Weights of a small transformer language model.
Architecture: LayerNorm before each block, learned positions, biases.
MLP neurons of a small language model. Each row is named by its layer, matrix (up: input weights) and neuron, and shows model dimensions 0-63. Each number is 200 + 30 x the weight over its row's rms, rounded and kept within 0 to 999.
After each neuron's rows, "fires after" lists the tokens most often just before its 100 highest values on Wikipedia text that the model never trained on.

L7.up199,216,158,152,204,236,237,189,197,178,211,164,162,241,169,132,176,210,204,159,184,196,215,207,238,176,197,253,225,191,161,239,170,255,194,232,205,243,202,198,173,254,169,212,158,164,224,222,224,201,223,217,218,218,186,146,209,112,179,244,250,188,217,202,226
fires after: " (", " s", "-", "T", "one", " is"

L7.up460,181,164,258,184,193,255,245,241,204,206,274,178,260,237,233,186,195,187,151,180,188,202,228,180,194,169,193,201,210,239,233,227,157,199,176,229,198,203,175,183,199,162,254,202,209,236,219,232,180,160,184,156,194,194,176,247,223,240,241,226,177,194,217,152
fires after: " S", " E", " G", " K", " R", " T"

L7.up167,240,163,211,228,204,219,221,217,197,267,200,224,236,197,200,233,212,182,176,192,165,227,176,207,215,216,142,187,201,188,217,225,204,263,155,205,203,169,156,172,178,226,223,204,233,258,172,229,169,225,225,232,141,176,180,213,176,169,241,152,200,191,238,208
fires after: " R", " G", " M", " No", "°"

L3.up368,213,250,213,229,185,209,230,204,189,211,153,180,204,226,158,140,193,191,156,188,189,245,209,179,152,184,171,237,232,228,240,250,246,214,193,248,198,212,167,218,127,250,223,191,193,226,181,202,155,204,258,194,197,207,196,144,215,215,201,195,212,211,231,210
fires after: " d", " l", " rel", "andid", " D"

L7.up502,258,211,194,189,171,243,209,214,196,232,201,224,155,172,204,142,236,223,158,242,264,208,213,180,165,169,223,222,181,219,169,227,207,180,194,175,202,154,235,140,161,219,209,204,204,141,190,215,229,225,206,195,189,242,221,165,214,152,210,213,171,206,231,193
fires after: " s", " d", " pol", " S", "y", "at"

L7.up319,187,205,215,176,209,210,188,219,194,222,196,203,205,201,200,175,209,238,162,247,198,222,232,249,209,187,207,221,172,223,167,158,194,199,206,189,117,183,195,170,159,231,157,241,208,235,156,197,196,223,178,209,231,253,232,254,164,202,217,153,177,179,250,175
fires after: " D", " W", " Sw", " K", "°", " F"

L3.up48,195,146,149,224,216,223,233,220,179,171,226,171,241,277,238,182,229,187,227,195,146,197,209,227,260,178,227,191,138,180,142,230,229,204,155,207,194,185,173,188,144,205,176,203,214,196,182,210,185,193,188,204,176,230,196,250,214,140,176,227,197,204,229,152
fires after: " R", " W", " St"

L7.up126,244,157,176,186,220,191,208,219,204,233,216,239,182,202,260,191,222,220,244,206,172,217,172,167,229,142,129,245,237,208,207,219,225,202,125,240,202,218,202,144,213,192,221,217,198,209,195,165,190,210,168,236,187,229,200,207,206,216,239,203,213,223,142,214
fires after: " M", " Pol", "ro", " Col", " comm", " Pro"

L2.up286,194,206,157,235,179,258,163,235,215,181,175,178,160,203,177,186,187,198,189,192,224,165,205,193,223,162,223,166,168,201,149,189,163,251,176,211,174,229,169,156,209,173,170,190,181,227,204,254,213,214,213,237,237,259,190,191,184,156,171,215,248,220,165,181
fires after: "-", " km", " was", "m"

L3.up122,215,156,271,187,189,231,177,183,229,228,259,159,201,196,204,222,202,163,195,174,175,198,171,194,235,168,182,176,182,169,202,198,173,215,192,218,185,248,146,267,184,224,217,214,214,188,218,261,194,247,204,234,182,227,197,204,193,187,145,229,164,182,170,209
fires after: ",", " M", " B", "M", ".\n\n"

L7.up53,190,227,220,205,185,202,216,173,227,174,189,166,195,211,201,177,261,203,140,202,232,173,217,211,172,220,260,202,192,156,198,185,234,211,139,194,233,178,255,218,166,224,224,186,184,218,240,233,169,200,220,205,196,174,224,195,235,214,172,192,226,176,227,174
fires after: ",", " and", " al", ".", " but"

L3.up374,179,214,196,177,200,183,170,191,204,181,188,225,169,169,212,216,198,175,256,207,188,212,240,254,191,200,167,242,164,231,216,201,172,156,247,244,188,202,229,164,159,202,191,235,229,208,161,231,189,160,189,204,232,193,189,200,142,165,201,217,182,219,235,174
fires after: " c", " p", " rec", " v", " dis", "it"

L7.up222,202,242,246,140,227,178,195,205,221,206,214,193,188,205,206,162,198,187,211,198,190,212,231,213,146,183,244,145,230,265,173,208,226,170,169,245,220,220,160,217,141,185,238,119,162,233,265,191,164,225,186,138,222,175,167,186,238,192,219,195,262,216,199,251
fires after: " a", "and", " made"

L3.up489,209,225,191,179,173,269,184,222,237,215,215,217,190,205,170,203,219,201,175,157,166,213,234,159,209,194,244,216,164,201,183,248,171,199,142,190,182,218,181,236,177,225,155,206,174,188,186,190,161,172,205,165,202,167,239,230,223,206,184,227,240,214,226,266
fires after: " M", " K", " N", " And", "M", "N"

L7.up635,213,175,238,212,179,195,204,218,210,197,162,219,208,195,244,216,235,143,151,209,209,226,248,235,205,161,219,190,179,238,224,113,214,227,195,221,224,241,191,183,150,203,175,173,157,200,171,232,164,154,265,174,165,167,189,173,149,234,223,197,171,244,186,201
fires after: " is", " was", ")", " g", " J", "g"

L7.up588,248,243,189,211,255,250,164,178,195,186,187,168,256,185,165,171,264,192,233,206,190,213,224,178,212,236,186,204,204,203,187,232,206,251,170,215,213,161,172,175,202,183,193,219,163,150,267,207,146,191,208,205,237,246,132,204,251,200,230,198,202,228,236,194
fires after: " M", " K", " T"

L7.up58,251,175,180,172,258,167,191,191,194,146,207,203,191,163,277,239,218,194,171,179,162,207,209,226,258,165,195,220,150,245,211,184,193,160,155,221,181,158,210,186,195,189,216,155,205,223,216,223,193,209,200,232,186,197,203,232,121,153,218,204,226,220,221,175
fires after: " re", " C", " Re", " Dr", " St", " N"

L3.up581,226,166,126,182,166,183,187,127,258,185,264,174,194,155,166,241,192,206,238,213,173,198,202,184,173,240,228,190,230,219,196,245,203,176,223,218,197,167,206,238,180,167,161,170,146,229,217,203,184,212,224,209,192,239,186,157,224,228,239,185,172,219,187,178
fires after: "-", " Afric", " l", "."

L7.up484,229,205,180,190,157,177,150,237,230,241,193,204,255,189,237,193,246,145,193,226,254,205,213,114,200,225,206,172,177,222,214,219,242,213,206,200,232,191,200,144,180,223,212,144,227,180,181,205,260,175,220,251,165,200,157,182,215,229,176,236,249,171,175,182
fires after: " en", "u", "o", " En", " de", " T"

L7.up638,146,175,213,222,234,215,206,194,208,150,222,179,236,198,215,225,190,175,160,180,242,224,224,237,230,214,185,172,254,253,199,153,220,218,250,247,224,178,200,190,161,248,245,226,195,227,237,179,209,225,248,196,259,236,145,211,216,167,238,217,218,162,207,217
fires after: " the", " p", ",", " a", "v", " v"

L3.up487,201,218,161,201,186,172,175,198,159,242,207,192,193,167,151,188,206,269,166,234,249,244,230,216,191,205,275,245,185,195,186,231,206,243,165,185,236,216,230,242,190,201,220,208,142,182,157,194,195,228,218,217,190,213,205,217,187,207,217,231,221,228,193,196
fires after: " s", " mi", "T", "ens", "l"

L7.up384,164,206,274,165,188,213,168,209,239,151,157,208,193,190,203,160,199,257,132,205,233,163,191,207,177,118,148,260,238,244,197,213,177,209,195,198,178,199,176,193,157,190,229,180,193,174,210,227,213,209,187,172,204,208,189,216,221,226,182,220,179,154,222,192
fires after: "z", " F", " Is", " sh", "A"

L3.up381,196,208,207,291,217,228,208,172,201,209,147,182,197,275,165,177,181,182,257,204,191,222,231,262,169,230,228,202,210,176,255,228,218,175,196,202,168,249,194,196,224,181,143,207,158,174,182,191,164,212,219,165,165,198,155,223,179,226,169,230,244,207,213,185
fires after: " G", "S", " J", " H", " R"

L3.up194,138,229,264,201,174,210,222,182,153,200,178,179,198,232,160,223,206,191,216,192,167,242,173,158,175,140,200,234,234,206,195,215,219,164,208,171,256,205,215,255,188,194,180,177,228,237,179,206,199,226,148,270,167,199,219,170,240,207,230,206,232,214,141,198
fires after: " F", "we", " M", "F", " f"

L7.up239,181,191,253,216,211,182,246,207,194,212,173,150,238,171,205,250,187,164,200,199,197,211,197,224,205,186,223,214,196,233,200,173,260,174,167,220,237,216,222,207,269,202,167,220,223,200,215,146,211,168,196,159,217,188,221,240,178,257,191,206,243,152,192,127
fires after: " v", " f", " h", " wh", "h", " Wh"

L3.up431,214,207,212,226,216,168,184,192,221,175,229,192,205,214,194,189,214,129,189,176,206,198,191,195,166,187,195,179,203,220,136,220,200,251,159,173,240,187,244,200,182,178,255,160,178,171,237,178,167,209,185,164,162,180,186,170,233,250,202,196,227,169,201,175
fires after: " s", " S", " ex", " ch", " or"

L3.up568,240,227,180,192,210,225,163,235,219,282,213,244,219,188,170,141,208,202,166,168,200,221,171,122,238,179,170,224,267,219,188,226,232,207,173,160,195,209,160,167,176,130,216,207,177,245,244,189,168,171,201,242,133,212,212,205,241,209,178,159,195,178,189,189
fires after: " M", " In", " the", " an", " in", " At"

L7.up611,253,238,254,254,168,212,245,196,185,244,186,219,203,193,144,175,231,235,147,254,173,233,243,223,199,224,167,213,222,199,236,227,194,191,256,201,172,228,173,180,180,247,184,171,211,217,174,227,223,220,173,202,190,216,181,193,254,192,198,200,253,201,224,166
fires after: ":", "-", "–", " O", "/", " "

L3.up574,175,203,224,156,278,163,215,193,233,231,246,201,229,185,222,234,159,173,211,168,169,192,207,266,161,211,271,185,201,230,151,229,192,163,238,165,241,228,188,228,192,159,214,151,231,171,167,191,227,220,161,216,206,190,255,219,177,254,169,180,252,186,207,214
fires after: " Gu", " le", " a", " sur", " th", " U"

L7.up353,248,180,188,185,140,217,161,203,201,206,187,221,236,197,231,167,197,192,180,235,207,240,247,237,174,235,195,214,218,186,259,246,165,257,182,232,232,184,175,203,188,260,255,196,155,195,197,227,193,186,157,171,212,203,179,239,232,192,202,202,167,135,213,206
fires after: " D", " P", " d", " S", " R", " N"

L7.up106,184,217,209,190,221,158,277,236,215,220,181,143,200,165,176,218,228,148,219,192,255,201,211,192,174,162,190,186,223,222,221,169,185,178,166,178,231,141,179,173,210,195,154,139,211,206,182,172,190,199,158,194,228,177,176,237,230,222,150,232,232,206,176,175
fires after: " en", " s", " En", "al", "c"